Part of a small language model's weights: no biases in attention or MLP, a variant of Muon for these matrices.
MLP neurons of a small language model. Each row is named by its layer, matrix (up: input weights) and neuron, and shows model dimensions 128-255. Each number is 50 + 10 x the weight over its row's rms, rounded and kept within 0 to 99.
A block is one neuron, or neurons of one layer that tend to fire together. Before each block is what it responds to, as a language model described it from the Wikipedia text at the highest values.

Mid-word fragments in names
L3.up47:57 52 53 62 48 46 39 52 39 49 53 50 43 65 60 52 28 74 51 59 29 65 42 52 62 42 67 51 51 41 38 62 47 61 52 43 40 48 64 54 35 56 51 51 38 53 31 61 57 31 45 52 52 45 67 56 46 60 54 68 50 52 59 51 37 42 63 69 51 57 56 51 43 63 41 45 52 38 51 45 53 67 52 59 51 80 39 57 53 74 40 62 57 67 52 33 31 63 57 36 40 47 66 66 57 52 43 52 47 71 55 37 46 52 39 43 52 47 48 63 41 66 54 36 38 60 52 39
L3.up147:51 58 56 45 57 61 47 61 73 32 42 50 65 58 68 63 35 47 44 63 49 48 37 72 49 36 50 69 55 59 38 49 68 37 55 41 44 45 46 50 43 53 42 34 58 46 42 52 32 44 38 42 56 41 54 53 56 43 48 53 65 43 45 57 35 53 43 59 50 58 62 70 48 46 57 48 45 38 44 58 33 36 52 62 52 71 34 58 26 49 60 49 42 27 47 46 36 56 56 44 42 62 47 38 38 50 60 62 64 48 46 56 54 61 43 57 37 67 52 53 50 53 51 48 42 51 32 49
L3.up356:36 33 56 58 37 56 35 63 64 61 39 69 43 41 48 49 59 53 62 64 51 49 51 49 44 50 30 42 32 62 49 36 59 51 60 41 35 60 42 45 41 53 68 75 57 44 55 48 40 51 48 55 43 59 26 36 67 65 57 47 52 45 27 33 50 39 35 55 33 54 63 43 51 47 33 59 52 57 57 49 67 51 59 45 54 56 32 46 52 38 61 57 53 56 36 57 52 52 49 40 57 53 45 53 38 51 49 56 45 62 48 54 38 40 59 52 43 48 56 44 58 58 52 55 52 48 42 52
L3.up426:60 41 53 47 48 46 47 47 48 59 67 35 45 58 48 44 60 50 57 54 34 41 45 58 46 53 52 73 49 51 48 56 40 47 59 40 52 67 56 54 49 36 50 51 46 46 51 41 54 53 44 60 60 68 34 59 53 65 52 39 53 52 49 23 61 47 58 63 22 49 51 58 37 55 46 43 48 41 42 42 52 41 41 43 62 62 41 58 82 41 48 52 51 60 55 43 69 45 44 52 69 40 65 39 49 50 55 42 51 43 66 46 76 58 62 60 38 49 49 33 46 55 38 52 52 52 33 65
L3.up475:25 50 44 53 67 48 24 55 54 54 43 38 50 39 44 42 50 57 62 77 49 60 59 65 44 47 34 59 58 56 52 50 50 40 55 44 59 48 51 42 68 43 40 48 30 53 52 53 46 48 53 41 57 32 45 52 55 53 47 35 43 43 39 72 47 69 54 56 43 54 53 36 55 27 35 51 53 53 49 41 63 61 53 39 48 48 40 55 60 50 46 52 43 46 51 56 39 47 47 31 60 42 54 40 63 40 49 41 55 82 64 41 41 53 48 61 73 45 48 55 56 45 44 51 54 46 53 47
L3.up535:59 47 60 55 60 60 34 42 69 55 40 49 67 23 56 40 38 33 61 46 45 62 38 44 66 49 44 38 58 55 58 46 46 40 34 68 44 48 44 42 69 50 41 35 60 43 50 58 55 57 40 49 55 50 39 49 52 19 46 44 58 48 42 49 47 61 54 52 35 48 62 48 45 73 53 53 48 38 68 43 55 50 45 43 57 38 53 47 57 56 32 33 51 45 28 68 42 31 49 55 34 53 67 41 59 47 43 65 77 49 41 60 59 37 48 50 56 52 42 59 55 35 43 57 61 46 66 47
L3.up690:38 58 42 56 55 57 46 39 54 36 51 63 47 55 68 59 56 27 60 58 57 53 51 49 38 60 64 48 35 53 53 31 41 43 48 50 50 60 33 60 55 58 46 39 59 51 60 52 54 60 30 39 67 55 69 60 42 66 53 48 33 54 44 55 49 43 56 46 40 53 51 46 60 59 52 50 50 63 51 51 59 48 67 47 58 41 48 50 62 45 63 43 67 57 47 62 57 50 46 63 57 57 64 23 54 47 46 36 53 37 69 43 53 58 49 46 43 49 49 63 42 43 51 60 45 37 31 60
L3.up727:49 40 55 49 61 42 24 47 57 47 56 42 72 53 40 27 46 62 42 44 51 49 50 70 56 59 59 35 54 51 52 63 50 48 50 25 54 64 46 49 57 69 60 37 53 42 45 50 58 71 40 62 53 56 54 45 58 64 44 52 69 55 40 52 46 61 68 54 34 45 56 53 52 63 48 36 34 77 50 45 46 56 55 49 53 52 47 35 43 45 52 54 43 33 45 35 60 36 47 47 36 61 51 49 61 62 59 48 61 46 61 39 57 42 29 46 45 61 49 58 42 62 52 46 44 54 42 55
L3.up1057:40 59 61 39 41 40 80 55 45 43 52 51 59 48 59 40 50 55 39 58 55 41 44 73 52 58 59 52 45 58 59 43 56 30 40 44 55 49 56 64 52 33 53 52 40 50 34 50 31 52 71 46 49 44 39 56 48 60 36 62 48 53 34 57 49 51 55 53 49 59 48 33 39 48 43 43 43 69 50 52 64 52 57 65 34 63 41 35 62 54 42 53 59 48 68 41 45 56 47 68 63 65 57 42 48 57 50 29 41 48 62 45 58 52 52 57 53 63 41 42 56 42 50 57 30 50 37 34
L3.up1059:46 52 48 55 52 30 45 48 44 50 44 39 52 51 54 40 49 36 64 52 47 45 53 51 45 34 56 29 67 55 43 40 28 41 64 41 62 49 43 55 49 73 59 35 47 54 45 61 56 51 36 54 65 34 55 30 53 64 38 49 42 41 48 59 68 43 43 54 45 59 46 72 45 48 25 50 50 52 72 57 68 54 61 59 67 54 61 49 46 64 63 41 45 53 54 68 53 61 56 45 52 49 54 45 46 52 41 47 46 69 49 70 59 41 53 54 31 36 53 52 50 48 43 72 45 57 47 50
L3.up1079:45 46 23 46 44 53 27 48 42 58 53 52 66 55 59 58 64 54 59 48 38 49 57 58 49 65 55 38 68 57 50 45 64 50 45 39 47 71 52 52 39 51 42 39 54 43 53 58 50 60 32 40 42 48 44 43 61 64 60 49 52 48 59 71 49 33 50 66 42 39 70 60 43 39 43 40 51 52 52 46 49 45 39 45 62 47 54 20 58 55 50 60 45 48 64 59 36 64 33 34 38 59 52 51 58 54 44 47 50 61 49 60 58 52 46 34 45 36 25 66 63 32 50 51 55 55 54 46
L3.up1080:42 49 51 54 56 41 51 32 55 55 55 45 31 41 42 21 45 45 76 50 37 49 60 52 54 53 63 64 52 61 38 55 58 45 49 50 39 59 72 61 47 61 40 72 40 34 54 53 42 62 46 59 52 47 41 51 40 57 54 43 62 44 29 52 42 55 56 56 56 64 59 55 38 44 53 43 29 43 53 41 38 62 36 56 39 56 47 51 50 28 36 59 66 49 56 63 52 65 41 47 33 50 52 44 54 61 64 56 54 36 47 48 69 46 44 57 44 66 45 50 38 48 57 25 47 49 38 61
L3.up1167:38 53 43 53 52 70 47 52 49 43 46 44 58 46 67 39 55 40 58 52 49 51 43 54 37 46 53 41 74 49 54 40 50 55 46 60 57 63 50 55 37 30 45 40 66 38 37 52 51 54 35 69 47 45 45 43 59 66 58 44 49 56 50 45 59 56 56 49 48 40 42 33 39 57 30 35 49 49 49 55 54 44 71 41 38 56 47 54 68 46 52 46 58 50 52 44 47 35 64 54 59 38 53 50 46 48 63 45 70 55 52 39 61 48 70 49 37 42 45 80 66 61 35 27 62 62 42 52
L3.up1224:42 62 54 45 63 44 38 42 56 39 60 48 57 45 30 45 37 57 42 51 47 66 46 37 47 32 56 44 30 55 66 59 61 53 57 39 37 31 66 46 63 50 38 55 49 49 59 58 58 48 55 61 62 60 48 19 57 34 62 31 49 47 40 45 52 43 46 52 45 33 71 64 37 55 48 56 58 55 43 45 47 57 59 53 53 52 43 40 75 36 47 54 46 53 49 62 59 37 46 63 50 26 59 45 46 51 55 72 40 44 53 45 42 57 46 55 57 64 61 63 35 52 43 42 40 51 51 36
L3.up1297:45 48 57 45 37 61 32 45 63 58 44 29 67 63 36 48 53 66 59 30 53 42 50 39 33 64 50 50 56 53 67 64 59 60 43 48 47 49 63 66 49 49 48 42 41 45 42 50 48 56 46 51 54 59 56 60 46 47 44 52 53 38 41 41 61 55 61 49 53 53 52 33 67 47 51 63 30 56 49 53 52 68 64 47 38 53 54 46 64 48 38 47 55 54 54 47 54 39 36 47 70 52 44 64 38 51 24 54 38 46 45 41 46 47 41 59 41 45 61 55 59 50 66 54 42 50 56 44
L3.up1361:70 59 35 48 64 36 59 69 53 39 43 47 66 70 33 36 30 42 59 62 30 57 57 59 47 53 63 37 69 63 60 46 43 43 45 48 30 44 52 57 34 69 42 47 48 45 29 42 48 44 40 50 58 54 74 35 36 50 33 52 59 34 55 43 60 58 65 45 58 59 59 54 49 47 45 57 45 68 51 51 40 47 54 45 34 49 54 46 52 42 55 43 49 34 57 59 60 59 56 48 45 51 60 35 55 56 42 63 46 50 47 46 54 37 59 61 46 46 63 46 55 46 73 58 37 61 48 52

Role-noun word endings
L10.up951:56 48 42 50 55 49 38 56 70 64 37 65 43 49 68 53 67 35 59 54 53 42 59 52 45 54 53 23 43 43 53 48 54 54 42 49 54 56 52 54 44 56 55 32 63 18 48 53 60 48 32 43 58 59 47 40 56 39 64 51 36 56 64 46 58 65 62 27 44 50 52 41 48 38 48 52 39 54 43 54 53 53 30 50 53 42 60 48 52 47 59 59 61 47 49 43 60 29 50 46 59 37 47 51 57 47 69 46 52 51 59 62 55 50 57 55 48 84 59 50 46 51 53 42 46 43 46 54

Person-noun word endings
L3.up69:58 49 54 51 59 62 61 56 36 65 52 66 49 45 54 42 60 36 54 67 47 40 63 52 33 60 51 44 54 53 53 45 45 58 42 47 34 41 61 44 47 64 56 53 53 39 42 61 45 46 69 46 54 44 66 39 30 37 46 57 62 51 56 20 58 50 57 48 62 73 43 41 41 47 64 49 61 37 51 50 79 45 48 64 48 62 46 61 69 51 48 55 53 41 53 68 62 38 47 46 48 43 51 32 52 49 45 55 63 41 59 56 28 62 38 49 53 51 48 53 47 65 47 63 45 56 34 50
L3.up113:51 44 49 55 49 40 43 46 59 59 43 53 59 52 64 34 60 42 52 60 34 40 46 63 51 61 37 42 49 45 54 47 38 47 67 62 55 50 55 46 67 56 61 25 49 45 68 56 46 58 56 42 86 54 51 47 53 56 33 67 46 63 36 49 55 63 68 55 53 46 53 33 27 55 65 62 46 49 49 49 53 65 41 40 56 57 49 55 40 40 51 61 45 56 40 54 63 38 50 43 53 71 45 49 42 66 63 61 44 35 44 47 41 40 44 55 62 40 43 40 45 43 43 37 28 60 37 47
L3.up154:55 57 57 50 60 45 53 47 40 58 42 59 56 65 69 54 60 64 49 62 43 27 43 48 38 55 71 71 52 51 56 48 59 55 56 45 57 50 49 49 45 57 55 56 75 26 52 43 42 50 50 48 58 46 47 41 32 35 37 51 58 44 35 54 36 47 58 67 46 73 50 40 52 48 52 49 53 42 53 50 57 42 48 58 46 55 54 61 39 50 50 61 35 62 49 57 67 49 53 45 45 66 65 11 55 34 56 49 52 56 50 35 48 59 51 56 46 49 57 42 34 64 31 45 38 46 46 45
L3.up263:48 29 49 59 49 59 47 46 24 63 57 58 53 55 51 34 57 29 59 63 53 39 48 42 42 28 50 44 57 58 61 53 56 57 40 46 46 47 55 46 52 64 32 55 51 27 51 63 59 28 49 42 47 34 52 47 44 39 40 64 51 66 41 37 64 68 52 48 64 65 29 51 48 58 81 61 58 30 69 55 59 64 49 46 55 62 37 55 51 29 56 47 57 57 62 49 63 54 58 50 60 49 50 43 44 35 34 44 49 55 40 72 35 51 52 52 63 69 59 59 67 71 50 52 54 77 36 47
L3.up269:51 40 47 44 55 52 43 53 44 32 39 44 65 42 63 54 55 58 52 40 61 35 36 48 56 60 47 52 56 68 50 30 38 64 59 52 68 50 30 55 52 47 41 51 66 43 60 59 40 50 66 38 45 42 42 32 39 48 48 51 59 66 56 48 55 34 68 74 37 45 42 43 41 56 50 52 55 30 64 61 43 41 53 57 61 53 55 31 58 50 56 52 48 54 55 48 50 51 45 54 54 68 59 43 34 52 40 46 62 29 56 56 53 48 35 47 67 45 58 58 50 50 47 40 51 47 64 42
L3.up427:63 45 46 63 53 63 55 43 50 53 51 36 61 56 55 37 52 35 50 64 54 39 46 53 54 80 51 34 48 47 62 53 60 59 49 49 69 44 50 51 48 59 60 67 60 40 59 54 44 58 62 37 63 47 47 46 45 50 34 60 62 37 46 44 51 54 29 46 44 51 57 59 61 43 72 63 44 33 32 63 55 44 38 58 40 45 53 40 50 42 46 38 41 50 61 48 61 44 49 22 52 58 48 41 52 40 34 57 74 48 46 51 43 55 37 63 58 38 62 68 66 51 54 61 46 49 53 64
L3.up450:35 42 48 67 46 66 54 50 43 51 30 55 56 53 55 62 67 70 58 53 41 52 53 41 49 37 29 59 55 57 46 36 57 50 37 34 60 46 47 67 60 65 52 48 52 51 50 49 50 49 61 35 50 56 37 58 48 58 39 41 44 72 50 32 59 62 51 59 58 37 48 61 50 68 57 43 61 47 53 61 62 35 37 56 50 63 48 51 36 45 49 52 41 38 75 47 61 55 60 63 49 40 35 34 39 51 39 42 41 36 55 41 40 39 44 39 64 56 65 63 49 67 57 60 61 48 36 35
L3.up471:40 55 37 52 32 58 45 40 42 63 44 45 48 47 55 50 56 32 65 45 53 51 50 32 57 36 46 53 42 54 53 52 49 47 58 37 49 48 49 60 47 71 52 59 42 53 55 59 51 50 62 55 61 63 44 28 51 48 31 45 60 56 59 38 56 46 35 62 44 45 38 37 60 33 45 45 61 64 61 72 51 30 54 50 54 52 50 29 45 57 60 64 50 48 59 52 45 68 52 48 60 42 58 32 48 48 44 49 79 37 63 41 41 31 56 54 39 46 68 51 59 50 40 42 49 22 37 54
L3.up595:58 46 64 54 52 60 44 45 44 67 49 57 45 32 44 53 48 29 38 41 48 48 67 56 55 42 56 41 45 61 42 54 33 62 44 65 32 42 37 71 45 51 41 48 63 60 44 60 49 37 65 52 43 61 45 50 73 34 48 36 55 55 63 50 53 29 56 70 39 67 59 46 62 40 54 46 62 40 52 49 52 51 44 56 53 36 68 49 47 33 37 64 43 48 40 47 55 64 26 50 51 47 47 50 56 57 52 55 42 53 54 44 52 36 51 57 50 43 22 40 57 47 59 56 48 68 52 40
L3.up622:52 41 51 47 52 61 54 52 35 56 39 62 51 46 62 40 61 51 44 60 53 35 46 50 47 50 58 36 60 51 50 52 56 45 53 62 55 61 52 37 53 65 41 30 61 31 44 75 69 33 45 41 46 41 42 62 38 43 47 67 58 67 47 50 60 69 47 67 47 91 54 50 46 42 74 52 58 33 59 54 53 64 45 46 53 65 31 44 46 40 32 54 51 54 50 39 58 54 55 52 61 65 36 40 43 60 40 37 44 47 61 46 45 63 51 51 50 56 57 50 64 57 41 42 31 68 40 56
L3.up666:57 51 43 39 63 44 45 42 51 44 48 59 47 33 64 50 64 59 72 46 77 49 55 43 41 57 54 45 58 38 53 54 43 48 49 41 62 41 42 44 52 41 52 45 51 26 37 52 47 44 57 35 41 56 70 42 52 48 39 64 35 59 41 39 30 49 47 44 49 63 63 56 24 50 61 41 46 49 51 53 46 58 54 41 47 31 48 46 43 43 47 42 66 37 41 41 68 60 35 57 40 43 41 51 53 62 64 49 57 32 55 42 50 40 37 36 45 37 83 58 51 60 49 45 46 48 51 38
L3.up1069:57 55 38 62 49 54 47 36 41 61 54 17 48 48 58 43 64 62 36 66 39 39 42 44 47 52 54 57 56 35 49 75 46 58 48 63 63 45 44 60 46 60 53 39 24 44 45 62 43 65 45 35 65 41 49 57 51 53 65 51 52 61 38 43 50 53 43 49 74 50 47 43 61 52 41 45 58 63 69 43 71 46 59 44 51 43 46 47 49 62 53 40 48 36 52 48 47 42 44 47 51 33 67 43 40 40 33 51 65 67 39 46 67 41 46 51 44 40 45 49 59 38 46 54 50 49 58 65
L3.up1280:41 37 51 29 32 47 50 38 64 58 51 57 51 53 52 57 42 51 47 52 65 47 56 61 48 39 50 56 65 65 57 66 38 54 35 58 52 43 55 59 53 42 49 47 33 53 53 40 57 54 46 51 61 53 42 46 43 35 43 45 44 66 42 42 43 38 53 50 33 71 63 49 64 52 53 46 58 45 49 50 53 59 43 44 58 58 66 57 51 51 54 48 34 53 55 40 47 47 45 53 44 51 54 40 38 59 27 43 48 32 44 60 58 53 35 25 57 53 60 54 54 69 37 46 61 52 41 46
L3.up1290:49 51 40 50 63 44 55 48 47 72 66 62 44 45 60 41 57 48 48 62 47 45 59 49 57 64 42 44 47 39 28 41 54 39 39 32 44 55 45 64 52 51 41 40 46 36 46 49 68 46 55 64 40 36 54 57 56 44 53 38 48 48 65 47 45 59 54 40 36 57 50 51 67 56 58 63 55 52 56 57 46 37 51 42 52 61 54 51 70 43 40 43 56 50 44 60 36 52 31 29 46 46 40 39 55 49 40 34 50 45 45 54 52 67 47 57 64 62 30 63 56 43 42 55 29 62 36 76
L3.up1411:66 56 37 50 59 77 71 47 36 36 39 58 51 50 37 39 56 51 24 56 54 53 45 50 71 28 44 53 69 37 38 51 53 40 54 36 59 46 58 55 42 57 36 57 49 45 42 46 51 58 54 50 49 23 59 54 49 50 33 64 57 56 34 59 60 44 39 37 56 55 50 49 35 60 46 53 61 50 57 41 47 45 55 67 60 48 46 28 68 50 54 49 45 52 32 52 56 43 69 30 40 36 52 38 40 35 66 58 53 44 51 41 61 50 49 40 41 52 60 59 66 57 57 58 47 55 47 55
L3.up1464:72 53 48 59 47 48 70 46 63 47 40 51 61 55 61 47 49 37 49 57 32 42 44 42 63 52 41 71 25 75 47 51 39 47 41 51 43 51 44 49 49 57 50 61 54 48 55 61 61 70 53 52 43 36 44 47 27 38 48 44 57 47 60 48 51 47 61 55 43 52 52 58 52 40 52 54 68 37 66 34 63 40 26 45 52 40 41 43 48 35 27 44 42 43 54 52 81 53 64 49 58 56 45 45 48 61 38 55 37 36 47 58 59 46 55 42 62 62 44 67 47 62 47 37 44 39 33 53

Role and title endings
L8.up224:62 52 49 41 47 42 50 56 21 37 55 45 53 47 34 33 69 39 26 61 55 52 61 52 39 63 37 60 41 78 46 57 40 47 56 41 59 48 39 45 40 50 54 60 63 41 50 56 43 51 46 40 53 37 47 38 56 43 51 60 49 55 45 40 48 59 43 50 53 40 46 32 51 50 29 61 67 42 63 37 43 55 61 56 58 44 53 53 51 37 65 31 64 62 41 42 39 45 54 41 40 45 51 48 53 48 46 56 32 66 51 55 51 54 65 44 55 57 50 48 48 60 64 48 50 63 57 56
L8.up584:72 49 36 49 50 60 36 64 45 45 55 60 42 49 43 39 61 53 53 31 60 57 55 61 47 52 30 47 55 71 59 46 55 63 41 73 62 33 49 67 52 49 53 49 58 30 58 58 56 30 44 52 56 49 48 46 45 47 49 50 53 58 54 41 62 65 53 51 36 54 50 46 43 45 37 67 62 58 61 59 48 47 48 43 64 52 54 43 57 42 48 66 53 43 34 39 61 51 67 41 64 59 53 33 55 61 45 42 49 52 75 23 44 48 51 36 47 44 66 31 60 50 67 54 41 38 44 54
L8.up1130:44 64 37 46 60 41 33 45 53 48 48 40 50 61 57 17 53 34 57 51 57 50 62 51 37 50 36 56 40 37 52 52 46 50 58 34 41 59 55 55 57 52 55 54 34 38 60 51 57 65 29 53 63 34 44 31 56 63 58 70 43 65 50 46 62 58 58 43 54 42 38 41 43 62 43 62 53 48 39 54 71 52 45 46 45 41 49 52 46 41 53 56 35 43 59 61 45 52 42 49 58 52 54 58 37 53 59 56 39 60 36 59 73 47 44 54 50 40 55 46 49 64 54 44 55 62 62 69
L8.up1161:72 64 54 44 61 41 32 30 57 65 51 58 40 36 66 35 42 39 55 41 61 27 58 54 50 51 60 47 50 58 53 49 34 58 74 41 61 52 58 41 44 45 55 45 75 25 49 74 53 40 28 51 41 69 42 52 38 45 43 44 61 54 59 48 50 47 65 61 42 59 33 43 53 50 46 56 39 53 48 54 51 49 56 35 32 49 35 44 42 45 57 37 50 44 59 57 44 66 50 42 63 63 56 49 46 64 45 35 37 57 36 53 68 52 52 52 66 54 44 54 53 63 41 55 58 71 40 49